MLP neurons of a small language model. Each row is named by its layer, matrix (gate and up: input weights; down: output weights) and neuron, and shows model dimensions 16-143. Each number is 128 + 32 x the weight over its row's rms, rounded and kept within 0 to 255. Numbers have three digits each. A neuron's up and down rows have the sign that makes its largest values positive.
Before each neuron's rows, "fires after" lists the tokens most often just before its 100 highest values on Wikipedia text that the model never trained on.

fires after: ",", " where", " that", " which"
L2.gate352:074109088153096163090115160087164093122081094139094081104112154157103145137106123158140071162110116196131127173137168135204087166101102112146144147133144165109122149185119115182123107177128096120128137175151125129034109094110055135129130106104132094090113138067087152098102113164115105161198061136152105139169167130121121130160072126107167113182184133127198127126119124104132150133099
L2.up352:095122132171101152156109167110150081088052154143142098111083173214105149127107150177119115169112123153132145154131168187193118148114082124097149111150131157101093123110128079136167121173112140071131159165140161095068126071108065140129138074084130034123103105081067099145081090162106091113181102121122103112156139093106099119152102107089159115173166143107154130139120145076099155092073
L2.down352:170161175134124119142114155103141091102078133129133103064132123172153169140113189160129108091160095153100136048142151117223085105106115149064148127129106146087179133163128111149166104168101117113170122160148151114088104090140134115158131098137121157111099151095089148162138136121113166099158171145123140158169172139138137155129095126127099129090148121137150128094113152111086047112139

fires after: " a", " H", " An", " an", " h", "h"
L8.gate210:072182174099108156106082148131085159219118156072149156097104193077081137079132109091160109125165155128051121143149118103150145190058112128118093119124197169117135100135167127101122173083106114156069057117167202096107127169125107116136139172142106107121190104143160166150091167096142134117118091080156138189153150100103168108143126152070121157166141098122118106156130076105119126079142
L8.up210:145145125076187120119171156118130136148083091170130164145188113169075194130048121165137154163102134106199100132140175159128158090152163132132080059095115117076081137074183103065076122045123106168132109132122166119101119141107136118118107144122122124109139157109146171124173147107148151154104200122071130153172163135111109133134169092126118176097130114120117186132125131159163120169209
L8.down210:176025096139166087149142109094099119124120151139109087133163134194132095110219095072164096154178137129141180158137101136109142148131081156117154115158098171141152088144165097073119120140116143136153123109133124139154124132139103096125167161095100134153139151095105062151141131116097103130138112186108164100074097137146103114097143155180121100133075175171084074137104100130153180099093

fires after: "\n", "-", " K", " M"
L7.gate5:083156069113185134137119134059119116113150170077132122073094103141084120090094213131106064080152129119125135111079147107118124189129122147155148126144190132133165113182158132117112106157120176090141100127154152180132140143165144102077135153149159161149124125174104171147071127132169139110133082092130070131127132066111121169074124145130139081207173115215108106114147140128167139085084
L7.up5:094070122104111160103170113070170084098166063061117152151161133186096184141126197148109122117123132133152064058136100132097106131129132200121184143133205109185157141117134061083133094113131120120158121104150159136171143206119120132110153148178097128101147138136091144117116089121132069128109090110119121088083167181107103138129153122204117157159115148141163106092139158111130143106083
L7.down5:136108169160113111064112100107132158064099059089105111079136149135114171136108095114116120086161099087091127148092073108062063162147099157088112172107141132134109076086081117140138141101128166136132083135187125121163104120126141165112127102153090120146146177134146121099165183160088143140051145100115119087107160137133166134201134126088109149088102123076162084089120129135082021161163

fires after: "\n", " =", "M", "-", " con", " was"
L8.gate245:095095057090167084104141133093093125148128158075215109153142070093133136142114135136153119186103154165126142140137115086073142160144113077171092142144138057101159157154167103108168102160142167163065119102129110131097194073146166083083172109120154188117115108095092150173153120131094151138060091108093134168156067099106097176136124154169170126157112153137100119089174122136199109192103
L8.up245:165138093189168156080149147112166145183145167126192153102089084111135142137116152059150198175119154166132141085184155143063141123090129123119118155150132146178144139134169147068102145103077180187076150099147126092105171148095200130131125130140203103167165121107180141117132155142122171142097062090141120103162106124102079195148186147150139120141150110100134170109205104135147115142137
L8.down245:105177178138146099130127144095115157174154136109129170083134109179149123122161128076108179130126097119140149111128169173093117102102068084089131077119149145124124115061077145148140166132118108121104124077124163144140166164092131100109123165127099170139196134133161130152104124141123170160116128117145125223192098160143055116130102134179105157123130100072102150146119171126191023095119

fires after: "\n", " (", "-", "==", "===", " \""
L14.gate265:152106102165116105098141154109054109096121086152119096142127110163125140147118134123142090139099147118125150095157163153114143121117171131130108096160109159117196213100119119125139161143066168120067136141129099129126119162162111153129129134082048076079119063099089140098180140202107122124124112140106074083186106171065133137091105188135191136197154147120133120176112144075098153165087
L14.up265:158123088170125104141147098162129112116097080082141129105174123139126116143120114067119090208148125130151149093161175123120163169127109098154060165121119146123137155104145155093168178136171120136162079153113156177093140148081109123128106149142136155099113105097135108160139174101083167115158108127152175150153098119150148067136138123092180133138090109176141087159105159121068096198167
L14.down265:169150139114140166125058163132081085146125136138075115155094193130129106142178151082139094097147157148146197117125176083125112098141105098125128168173164118114139106084143123117072104103145136142151161073150168131152109091134144123163123156128072093097097123117164153114129108134169083118165082196131152180174157122113104174115151171113091146129152092073122107174092166168165245108136

fires after: " (", "==", " c", "P", " p", " inc"
L9.gate39:159170159152097102202174140147097156131150170149108178121141141131095116159163138093148116123132110147117131179067127107144118118064111108128079093114105088168152110167192136114171108137124122058104111180091123128115148128108138097145114071085156154141126159041164078131147131149123108119063067094117135135113099133142137113053107147124124106176114157136157100104102169171117120167118
L9.up39:143180141140163140160118125192118113217099083139130136166105102088140171151169199095126111111089070147185129114112158130112111173089138093064106101115090136142101110124182161136119092183124155139090158153115176122106202122137179112155148103115117147194155113137109137130123154109143132171089104189222143143143149150120167147120103151128112090133154073123163044159179100116142132063133
L9.down39:163133073131128158090125092139123158121147076108091166120144136122179166135142067127100135116098103114142139078200137140121029147130140176089140116175105135087125114106088154150108142157086087114122084148132129118137175153126192160191125119127114075141118122146102177067139108093123173030140090162141103083183158114091094124134157071165117121064142106082137107119115121138083125069144

fires after: ",", " where", " that", " which", " the"
L2.gate345:121122116131152140099146120073180082085127177133093121108164168130089095139131124173193124167073199185178110182120196105137120167152161159178125170063184133129154132191138109200143120158130113091062125154149116098152141067132133124086147118167122109086168129090048163106118080172108064135131122109053096152143116121102132123109126136165121077104141088143144161130083157131109110145089
L2.up345:143154192149115171154139142110090150090116154111115086183073135123130127175084125148077162164196058175146156138169107090153156179110142119136184113087098091099160146103150157165140142155107167054130198137184093120170055106102088144144137096109143176169141112155083111134098097131116122099128124090064110135086114181115099093119156102116151116110127114096119095131111145114110125115124
L2.down345:118153163094092056102146097105065146186085185160103142080103088150157117137136143101169115152200113133105179118144093126170156118104168143123167127098140091132179142155125140150127100174089144086143165180146120110108128130082133205141122147145142171103163145122079113121147119106169151059127158182075133116167139128077072212090138109084118104156162125151133095123130134102175132095208

fires after: " |", "\n", "-", "|", " the"
L7.gate75:114151078100142160194104129099144129138114142061131099092115130135171108152118117109164096148122129152142146119080070161155173088064113116155158155069137101131170090131189130136102084166166114124142131171076103129169137127165163130117127098080101131120060226079128055139109157110115092152095066137130177125138145159143126121130079175148167084183184125149145077149153073102126102148093
L7.up75:153112086089142105090078173122144103109115131094158140143118080111180198096163118132098129150058186108167123134184119092149123148093131170091084163129152119103154179161155095119127093141136136166140132124142108172104122101114138159080126177186061166129148129173102188124164145090132127120075124182124112061104181187143094180148117142165137161148111122107157083141131077152127156099115
L7.down75:098168128138092150069155088161150087113106108152202160090068143115081148101140106138115155160151114129082079132150166112059126109087138171046135172080117112125162072142160110095147086111077094131106067132120143105132125114111119119106091127134125192097128152164133109122163199123195105107129144139127105072138147156137111186149116104097112135139185131073094131135115093124134099126086

fires after: " h", " H", " s", " m", " t", " ="
L8.gate138:023164154101155130091141133100132110142140120054132107189076146109126142150145150139108178107152135183119125129102128092125143125151094133144107123075154147126151109145143096061111111054149118165118130099143181173158183176119127100049136123117138141163145080155146142182097159153119112137050115170083150142128144174145104176101114180064110092133127174132140153126167099140143161100104
L8.up138:078100132125175122156108154135129128163112132109116122115098173131201176111128136166110147143082164163156102115171142160114124139162170068114157120044178141129124096114160123139140156079087104086131179127164116134143126069163118080117117119158115178086108080117138113215162098139117094141162164104120164165131116177093102112123169119129130132118107145215101186163067149152088120189164
L8.down138:073092106071166117149074139132121086110148104100178078137161094154114166136157112152113142137118082057163150106180129108101088133124127129114163172117121109093131135112138074091144113099119102152124139092123134150132118121149207108106144166083144076045167135159117114104090051152084134121172128124100100066098145171118079081087127167142118145160152137147089099147137160135097141082127

fires after: " D", " On", " on", "D", "iss", " |"
L11.gate335:160132073122165123158131131103084183149145088147135182157162092172129099173153122121124140107131163138114104172137025131157201133077161101117056087128110082114146130146124077133174128120107083161115159099099093111133093135136115094142091120115095075139066158148174151144026128164077136116103110175131085133107131134159116138123115122066164104192067166154173087067112131147126175120101
L11.up335:132138090106093062141205160155151170140133067129128146142110086090160149071129115115168140114160101126098138116119094152123171076125180148120187072120173107131078127176164179124146094130183192148142140111071144094117073097137135089083133089149148145214115129128102181109088116138119130106101146159128134142123136155105110105061090099115202104165049190106119183136097122136085146155105
L11.down335:145086134094076106116096124171130161095150124156130117127184139061157137088118153131104127176151064138210144070111071139098096104139134131133139081178102186142080115106149134083208142088153135169105073096117152103170211125109087111122111072108131134126152092106115131118107152116148198169078134139161109133085075187103080087105152159091109113132135155137124180107123101125110078086089

fires after: "-", " (", " dis", " was", "un"
L9.gate188:146114084105142159151165151089126116133073159132152136199160137117183159129123114118186098176149117173181071121124093069118120113136144136168117106154121065206163129153167129123083083130174142114143097146106077123107149116113124064084090199133101112141147136107119108156182061085102099153134144124114103099123113117154104139112110126148157121140079142107130082093123109106093131129058
L9.up188:113141131082221153135133130152127155135095082115142190041090128112149069150121100153111163166149080114117143112100091066094157108110151128126155107122148120164206138141110128146140115089168162153146097128162152073041122120155135114109127160060134123116156088134121087186174109129139104145150211176142166131130129126149089080087096174125150176093117129104136116147132167097128100136120
L9.down188:098166094167123103191180124193180176179168065216190125118098147096152133127099151104094161071133160043100124096116139114050118129122096156097130097116093153131132142110133136142106139063167169145143141175171096125103126157154118129186083104121151131082140136079141146171159123136125140087107160063140136114100187095159128061159119154172123146087138179142125171104163114089063051122152

fires after: "\n", "."
L11.gate231:118167138139147161154172123152188137146124113134188080065136204144096132185146084112158082054210125097071105161119130133118135132165169110141117171125095047105205133126090077141151135129111123120126109136121084165113128035151171085090153151097126137112124126100135113131118161089158061178077106116131145147124166121139111150168129093125135132112144147232161167166079125142145132189121
L11.up231:130108137146120118150112101145063133148130109077126147131151127171130143144138129139152101084136109134093108161134155117118144099206192041133141075128098132156141190127082097128137180075152111104138136052066081110104088084116162112096120154147144132087115081095121160140159090125166136084138137086107111159165151143121111115167101113169124082125130158173113153180008127155154119168160
L11.down231:085116140143160108155100128163117184088204094093124093151102111118138092173129145127108052142079152116159113133200175137108108191168213114122115059131134108153091123118083159147117181136093122116128167060082115138169068136093144139124167085189141137114110098101127124115136102059112152150154140067162112113119100159086122133110103130140118123151130137108146131175101116114111114141143

fires after: "\n"
L10.gate201:115140124148131095120138132121095110095206115051109102188139087151110112159069104116122098159173092150147165134122154130104135093107117129153127096174158142128116136149163181075124143079228110127133058168149156106142177159119066139116126146140107141124141159141122136086163155116061126082087122175078131112153161064150162115138084195148167111187107077144119099142130136074140092155128
L10.up201:119132124096103135043168127165199179131074117108112152137141157129128139199143072087065113128199128145108125097141028078133092111130177130106103172129171170154055166140096055137106080135184094132118115098146106173083182148188120149086123090150092131125110107150176046111138161119102096131146126154120114117101141087115126080150126173102154105128182181134170159136134152136060123092166
L10.down201:115150118105142129168144167132135174161135143069080165138099134072122194098161127121158095153117128155107121144132155213203112155128106130120136147119124096127133148159142094157121103114111148139164125094089167105136101076055145130135099098139091067158133129126115160163119120126152155084115138173153105131162098123141148131139152096111138054092121074133142180158110134123112255106066

fires after: "\n"
L10.gate351:127120131116093048119110184165160097142096055138110109177182151105116080134178122106115153136148154185144140152130152119112138062126098112075077111150173152174063157158180152082171114112152032171141099210103148159167146132164079101078113111177144129122135172086161121142161129162075113147090158119149153129136096146121124146165138143145136115103120182117160160129123138184172092143080
L10.up351:111140165160122097113169177074136118141130099132105116130143139189134157133111073154074085137133125151083133122147083109080088177123182110152112092126066124137111107176108097126162142087118149128174193129093126122085106122150135146118115115120170097094099186129093137113146069173152053158196180177127142143011126145106191068118134156220173168136139117149126130073118119174130138131169
L10.down351:147165171120094123147149101139112129162186162157154113149129129117130160097096114112177153122111149150098098167128097119177140109103120155175128121088128114114128130182114134139096140120061132184126102146143113131063084111129080091083127128078135134123102135101187155124130131100169158124155145142115143160088160098161180118085171174108117138074088194112169148190052111117123255126099

fires after: " a", " (", ",", " is", " an"
L12.gate48:098144057137207129114117199147101111136100099140141113117140123076106159072101154146124124133134137120156154174146094161173142132127100107161108108111100113119158189113172146129139135200120167120089153126131156101080132135151095172110132172114111154113116091108146163068109113077061133115119064137176144184130143081041131117135121095154143108229123174068145115125114132135145133122078
L12.up48:144146140114166162183116130185134148104127092127116144118079136154129142090086135137145132138102167116155136160107123076195100194081179101132106093109126093162173121084175145157108113147088175109145147195107170107094100181137135124129152113104127174050071109078135130128110078100125090061131173094170109165167081101160067086142123129164104121147133150081065140162096128173116112169131
L12.down48:122129182109131089161122093140132077119175178152075116161193111172095098143100093168110079109132136096045184149114163139156120109145156126075125135130145174173155039168075129156092127076095098127136116173084135134226097164118117180150074141126142121137125104162092154101123163146161142085114149151102124099078156139125146163077116150072142128093092116114153124148138133129124100121095

fires after: " C", " (", "C", " c", "c"
L10.gate213:124117136117175120148174136115137114122104160208175091153130095095120122108106173117124146117168162072108189165106120104179150100126155091196133136147140125137141153125178172128152119097133115144142101132126150132122125115145085113119156117119214101198166160206123110134132138142110130166128131041093107095126121090154154139058058128062126113201134182150128055103165115120098159125115
L10.up213:172115152100124152151092116104117112139130058122150101111159130132097188184099148141128145090141140110131119129117067133168127108086085138130067172124117127134173130144132098169100138163161093090136104055089111115093119125155147123140191147052134074143196135154075134176155075115123132171161090159156157097131177080138070114141148140100178099171101071085090061164193154110121156116139
L10.down213:151128149142166226164122090128134153101150124130134140106126088097117074088117144170073095129117129148152125131139142166123129117115175113149111065129143091102148139156146150127142102117092091156072113107162110124164125120106205149132123144088116077124125140080163193159118134096186168152146140109144121123094111076183090132146170157200153104123160090086111072155118168168075050132142

fires after: "\n", "|", "-", ".", " No"
L11.gate345:063158102117168148187113182080068135169125211176148064089161148097174108101108136198166102154128157102166116136131127060201165105136126098138136198166133097181164153134140144124115123182150116100167137103109089161120149090124150131085120163104155106057102099122141171130114114152147156155101130141132115112173164100115128158085151124116111157193107169141081136131141100204130117150133
L11.up345:150096096139145100148159154141127161143163086122182029150151121114151171173112119124129128116150109118077129117167129090128120131186144149116143140165146095148181212115145104079079118169139144109160155107170103081114124126106168176153117144075060134142143113121079189095132129168063078185095117118115179093140111185208121095102138154104116111109104189122125072119117125176114142202103
L11.down345:137128188136140107169093147130100134136166120087118156101090115081057104208162043099138149150115107128140125109114135146111127082164129112117146099094145101132098133182138109166142158112094133141067115110094162182137130179107149112110124130166113109131104170110110132124139148090158090126120150121088138094124158175161132093181066055148164107131139117138138157181093145148113143096112

fires after: " On", "On", " on", " In", "In"
L9.gate111:148168068214145142117170153114139148133207103144108169180144143137177092135157116163083115139102108154188125127102157124146142120111104162151045165150156124122204116170131136116113154114149115133171116109138080160133101170196097116128095133084145128171101113150168108147110134137120099145097096179127081124171170166105141091124139134117185127166143151170136127158091104155108135167079
L9.up111:115129101133107075097144144225145165187178117055155136151160160103148190092099104143158156177099152146162144121163080125174118170137116107170174132150095157096110135121180145144137130098137124127099158088142087057088103074108142121088105211130157115134124216142091155118120130136103103108061112101100095119146113124133128118111120120108159143118119150192094126148132078170134127107100
L9.down111:124115107095091171122132125108139125077142072079139094102070153113105124131056124169151129088165109089133127124126099121164147115173160124159116112124160129143134158100142145095113142124105163105102101079078144188122133107166142128132114084091129177100135128098133123139141134130187112154175133037103085180148152131085149165105150099113182130131101108140149129165155105162184061129163

fires after: " R", " W", " K", " Y", " L"
L10.gate105:076137108131104130165175127084109132108131092179167157123130140094113153075125134156150148150163090105136158129126125142110139131161079081115176159115158175172075149165168142166100100141177141126117178079071163062086140112145172134085129143114157155122166099117160186102095062126115122136128116090177167163099061151086130072130115104112115035201128149102151120071181108103085161146121
L10.up105:126107156158100162152121045160096156171113137195090074094095124071115155178093102163129132145120180143177150145112128128119145125124074091133129111144139173183081104124114162136114088075140082155200106111105111130124096159099130158115187044110116111110151130154091154086152130121102179071164151105130164129123134110132146102151102155051142130124142113092099109165108093113085086140153
L10.down105:117077180150128142131126127140116087140109133113143109130107115175095136201201108115127176080130149126114103115102188112123118116096141142083123161122110144102128142086174059144163186091168177118138164175130089150146094136176131168109095151213127121145093160110153075108111114127114123109082116188120102090194162126161082175093124110124095146099191103151124119163132112125068148186126

fires after: "–", "-", "\n", " al"
L8.gate274:119102129148104118170190150124106127065110097085100159210111174143129112175120130111178098108153093138104140178171118122147168081104160172129137176219140113179138235148107152173118138159110062042124115143103133132081120087129157134194107132129164164057096171112135122127131123204118113143159133116112134125124114134127135143191056092143131132143133118116165150065177176126111137147126
L8.up274:129142108164149119116179153075114156137073107123138168046155116188113131090120121131068117051140132145098164118145081111138091146083150188136148115130173127130148122086095121144129077148154086101125189136123128150092119093193109154125145158098111126114058122122103110078149080144125105123148098086151108143102143177090105099076152126077124136143137165147074085093137151121105108141164
L8.down274:133162050110128173138126127145149106141186163132132130149121204143130143138163152053079120146126136136136153118122158115140205145150150181201115118165045095129149116182120102101090097094166113108136101121122172097100137147099129150118120095151159095145107146080137098107148146130155145186133107164148123156121159140118092136109101184128145141180151104136090165177111087081139150102129

fires after: " in", "In", " the", " In"
L11.gate322:107166151105155117164137164112145157139161113098091107116157098109102106204119093095124130107105151160140174112125106085112158102104137128080114143102084145173143157128139164115140129090123075142201142129040055128076114172122091135107116136133191098096081122098172150059122104126096156168119087112077118126123161124159154109121159150069119176168143136091157174102152152109112141178110
L11.up322:161154142160063132147100157125083126155096094152156082108129138151181111124099111151109153148152094119161186138139118091158153165176168077108100102166158085141209165104041184113062075133169140076083158079116102072110084104070152111106119129198146182127160121152136142180106172090109116136111108107112109150159122155115135121176126113117144192133094151114139117117148100130144095143125
L11.down322:128134151135132147165122114150063090105071170070110094157134136148104113109101185123119111132128136169106137170086151136090111135109126102152074141146119093202176154123144087112092127163154151096076139137133159128117116172119118125110118143110129111129155106134090183125105191160138185127135073121135113204134167121097178148126121082066119128116130118178101137159140133129118058116151

fires after: "\n", "."
L11.gate56:089097123120169122156159111130107193156189126108095128151122174163107153169128119164140097129177126143135113159151168203123149127156183128144067114144132048188117238127119113144147116130116093160125087114085076116085082130110107129115112105085182127061082123115125155096162113106153134100109132077136121173140125099110086129135116119201136112144120103114202125130068185128128087151135
L11.up56:131190073115183121134151162156116160176091132107132106095102127072091167159100155094131097076171136128087169105106111091130143153073130090086117129147096128175191150088082111117122117058109121080151183074120107181109162115119146129095128133114128100128157139071182143167108101128168147140081114131154126121096169135090149179161132073078189114071124151173115105160071108125097099217143
L11.down56:077160113101155125181149137089124162165192060081141106124129162132146102172106140143106111104138149134143141130176091136109146183149182137168171122117119097165147150151132100141120133121118106100088123089104162147202094115073103101115136090146116077098124098084129106167118125072133096179146176062175146099067079126099107180136130153142116118071119134142144140206110128112140243183181

fires after: ".", ","
L8.gate398:147134122158194123138103148122076156136146122145121083086147091125110158152098132183139122112153130149137130140119124131170161119151095109144105070097122132111133157138156121102106160152161112174144083131141115130092109130166012107084186103152120141130117114116142120076139070057089153102081090108131129114155153153103088134085207174160139151167095172128144117143130109090113103105110
L8.up398:125148128155113129118137177114181131117153116141120069118119150174163119128110119184141092147152125148119109116108135175180129130098121193142127144139143154115154129101115159152121149151133086142194071216127091085111067100086108170125131164138062113163042147112177057070183079078116122121142106153116154084173158114129113084179097177220153103154121187147156133110106099131103075159136
L8.down398:119152130141074118093108128177160088077100117082126155113175134105149191092095132114136150143092114118088158099149132092128082168129175146140105160103081136117160132149088171100166137069112142151094199088137122170145134137159163133175118104151105166164166155171129141160112169192179121163144087078163143101092156127110113133150008123126091117082156134119159089145124145165136008138174

fires after: " part", " member", " 1950", " 195", "ember", "airman"
L7.gate299:112097146077092096170088093104121172098120182157154129145152121083108059072132141160162094136090151077149128177115143154147141147084164090117098118059156133092138171197150175186122114156113117161153099176115121100051047097153126143104128228127133102131098166118142102157122106137087068164136118134135075132095110108111111085178158143116198126138155142094162180139045137155115151174170
L7.up299:108193147143162082105129108129103080203110139203186073191139066125163159161154072132106145092115102135132210135125107097102110081108118110113124131154103135103161141102140164110167107141092156128137162120107115117135115120072128112161174176122100101174140115107082082136185150144116137090122102111133063129055090069096117113180121081188076117138139110131109092169104148087100097144099
L7.down299:117091137173106170137140131169125169094087120129176144167152122079095146138108143104146091191079148168140128112187157118103184161099191101057148066135091099108126159053137118189158131132141110143118148161185083077112085143153176085152138109153159100129116149141138092062128058146121123078143151169140195112136161166147136067119125133112111150144111121141118145108110127098113176103086

fires after: "\n", "-", "==", " \"", ",", " the"
L8.gate8:166150094116146061184125165093162157078111142154114068165120156152126124173180093151143140154092149144148121137109153089122146134116160072130100137099084119151194172116195075116092099174134143157109115161141074162137147053165179067091147160104116104139106165125089127131156105060085058137066088117129164139143119098158098141138131129105155058185186107128137096146161095115133104063083
L8.up8:173147071144176096151089151096116134115114116123112097182100145183114138142155121152115187132112128149180134096090172084118102121145163145126136080111107180118191142091145189087126135151136148155191128142163120129136151099179149118088169159127123106146159134128084153136226117113087075177163126122104147106160143132148070093051111125108154137166139133140084082148193070137110047088131
L8.down8:117133163114107159050120108120123132171129124137052124070134140132152098119103163092115130118114131097089113025172075131190116135088096158109125121128120137112128116121115112090151171109094077129108141147091146068149127158137148173102176093115144109120170072120139103167101127182129152178184133165175161142163136160081121150067122117129124153047170148106161135091136128122122065115138

fires after: "\n", " Title", " Name", " team", " Date"
L11.gate385:107136068131166072159183136174155133153095118060146127131139178123164168159141114114111098115122127143156139170094111136146136161105166093116129129142072086168121174100107092182166106126151146080146132118158108192157097097102185055099157095090127122066096125108156120126142115173144183111128136080151047106173147111160124137106149117126173053161062112096184078139097126144180131184136
L11.up385:144160138152109160196119171130090191166145059173092069090140161141103106116090103115133120130168102178114126140152140101095120111139160108115113142148183040125093176099151146120122212099155134089132073132114064128079092083100113149151144151150178106071081171103101109089182130093162165141145185143142154159115090176118148134081100086128134151172117112190079145163091087085121082116125
L11.down385:059158052153106118125106104133092117192155109120134114107178167098156176123148072129109120148131189121138127125145086087101122142158114125128076105123131170149100144117094114140105065141138114152114082202110110193125108123114177118069199087111136216083093101120159092127099101136151125123119160117146134123110181127087094143135136119145154136089093170128130128174125113095129172151137

fires after: "\n", "==", " (", "===", "-"
L8.gate0:147095152149106076138172156143087118116095091136120092185150162092144158132136103173133126131095075138125137136139075132163172114137149128141099136143134129143091191119155128092157144120126174093141121150110031201127082169092155106102137085067117098145119133190142127078173147166106068107136153115079140153102099071108123092090146079116123095137180100093113087122108137094092101173161
L8.up0:148134114115189079159116089131102154102154104120172092115097121115134187191125122176140079123124083135109133141103134086165175173120142097109048103130121115133140130077108153134172134142209169047135141136100158131168165123131150097114158145047163134116083101187086109161137162116104092090102123192152154140142150180091106098074113106108135085158152103137064102188144172082137131181145
L8.down0:139109134128060197103145177123049157077147152202091152134112133121123151098146154124078100121130109213175117099153177130096157169140086142114127144127098158098153173176110132118104171118156160151194105077068078158163088176145121148161153116105083098115118098165153160119109115093118108108170118196093151142105145128119128152116161108169121138162112153126178142215098117168123195110164

fires after: " (", " was", " the", ",", "'s", " Time"
L6.gate379:077144174141146118131161086113132153131134129092111158160132105182142171145093122148132098114136150114141089155132149102179170105123156112136147106076097062175118147179149131146110081141148123117096159110086089133079163089160120136120135216129148111167159101049152100166106145144147127109093088106098173146153127079077215142116143132170198164176198166106114113152121177105104182158113
L6.up379:085119181098138106105162071125135110113098102141101174213083111128198144132091082109109154148136132110146067128113094097135116101113102114109114163101103083154092157107114193136138132104168130123113125134099063079146135096156114115141155167067139118171143117118130088152117157107119131080111111118109197083093170144112152115087113138159164210176150161140066125167108149095138120202129
L6.down379:128108195104172154132225132104090114097069130181144121099135145104116133111075128095068156123140206134119118126138138099133106073072128183124126107192114155139121153121116146135119168071137159122118107131158097090108141128127121134109133181123142150130158133161136063150159160145151165125115158157117164059082186086109115164117075101113142204130140089090102126164144132102068106145183

fires after: "\n"
L14.gate428:109194133102139058113137125110083096125196075124180117177142084163104127138104126149108122131168122131105091119111045115163125126130138081176084144131080080160100101149097153119125089062108038146133071127092132099094136127111134140102174112105106106157155174107159087139143108117164106134107138136116134143117044128127143167115123218148149127198128125158178149118120183125096127096137
L14.up428:111054120121125089067111070153123118146136199131111092124157094148108097119135155147116101091148168102098048074100094158082099193150147115157179150084138135137078103175147118164193101154161104148081141145202059100147114115157155194050151138123148122122117205111135127115155117120151120197082098124104132124187114104102120151111113146104166164136114154163166087078060119120166108100101
L14.down428:197108135126166201147126131081058123141149153088065059113071118141114137108175162092185107114140144158107115147159173149139125128104161161124160124097175153139133123074136150136089089122129167144150149152168014127157103059113171080186135172099149110128106126140139164142141133112127212153091180161158125129105081126090131171174202143109124119116099136161079167116117119135125179141119

fires after: " T", " M", " H", " S", " L", " R"
L10.gate264:138130174139146105100138132138097146142134099146166126157121167119099166066094137105131071090139174172110142165064091173164143169137105082163113109117145131142085103182179095162138114114060091146096106142130160077077102113123150146090153107125109099168158092130177171107107105165088125084122154139156107144135041113090128121143126168106157133183164161125139062151216126117027159146120
L10.up264:137100171110119082031105169128122189037122160129071157157111137148122138120161137157122106096110109084069112137103128164128112164146088142064142142145070163114105138118088096161083086117103097125142134108213152134153062159133111126111184123165142135144140128131151044079168126154129133089162106142145168154180155139110138206167195134130084103136112046084118130106132112080108134129119
L10.down264:118119121163117113099093199049126196125120158072105120191079128099128118091179168142098169105112146161085154126141095086171124160113118119066124138105116114132113146167175149082132113093142130094121164089156158121150101104101161156132143123108174165125086124100090109143116091116104148181093049070130147055179140176132188131169138105081173188116178125114124149102145114151107102080142

fires after: " part", " U", " member", " under", " main", "U"
L9.gate19:135080090109121114102094157077118089141146166116186108209210096146141116062103166138134091137114123160076151193144085099162089137160102096152068112119126142144101129117178105105115135131119060132111117152115151149135131152134137091064089139138139087157149143099193098111133113084074081111117113129093130152160115046175173075149203119127104115119163092144132118165110128109120154124078
L9.up19:140199120167156135103096154117137151186109168172149139132161086108187112094146154119110148085106168137181185137067131148114091094100128127181111085129097129104091118121168141094119096140090162143142161190129197161058162182179098169126101082177174122139111135145134120153114142128056104112057052121123148170159128160086121123166157133138121130120189110100153127121096093147147094068101
L9.down19:091105173131158132123123147118117113144093121110165103177188156134111115094082111096134114130093100174122142130144180144105121169131126093055130132109094096153125095152174153098129131106189133214149119164099113113092132114132156132210141093110158134155077136084097122066165166149180063065171161047117146166125115104105100112119142138117121163116167158175128132097141120115090115155121

fires after: "\n", ",", " [", "|---|---|---|---", " No", " film"
L8.gate270:098117129054126058176169144158091129127099134063173099155120155139129107122143112130148122116144137144150106151135109089113131098165064109138139169106113086116134118119170066138128038178129097170092170172098115110107086075140045090119139129108141110112090106064094139130146096097112060111111094059142114108135150126122110129171138122149192051211097113106180118099095148127151117082060
L8.up270:066105097100177084131084158115121064146050125120126116168096102103162116092103155136132118152138172096121087075180124089121097130138090118105148158119114153084168132127144119119143101136114110132128189061155132088120107116104133116038138175105071150147094111085064131160095114090123105126144106142164171109118202054157138146117157128120126099148147089089125086095131145181154082146102
L8.down270:098115120157108131120138172129069092108101131145131121140095072078113155076062200143154146130154166103132119064100075135131090148139124104062188147157126111090107132119125146096139169152111111132172123038180110120137098157127161147111166176119117137134165112136113168168101126121109148102156139087189147119083149098115147156099122133118119131186196062147172098163126115204148077123130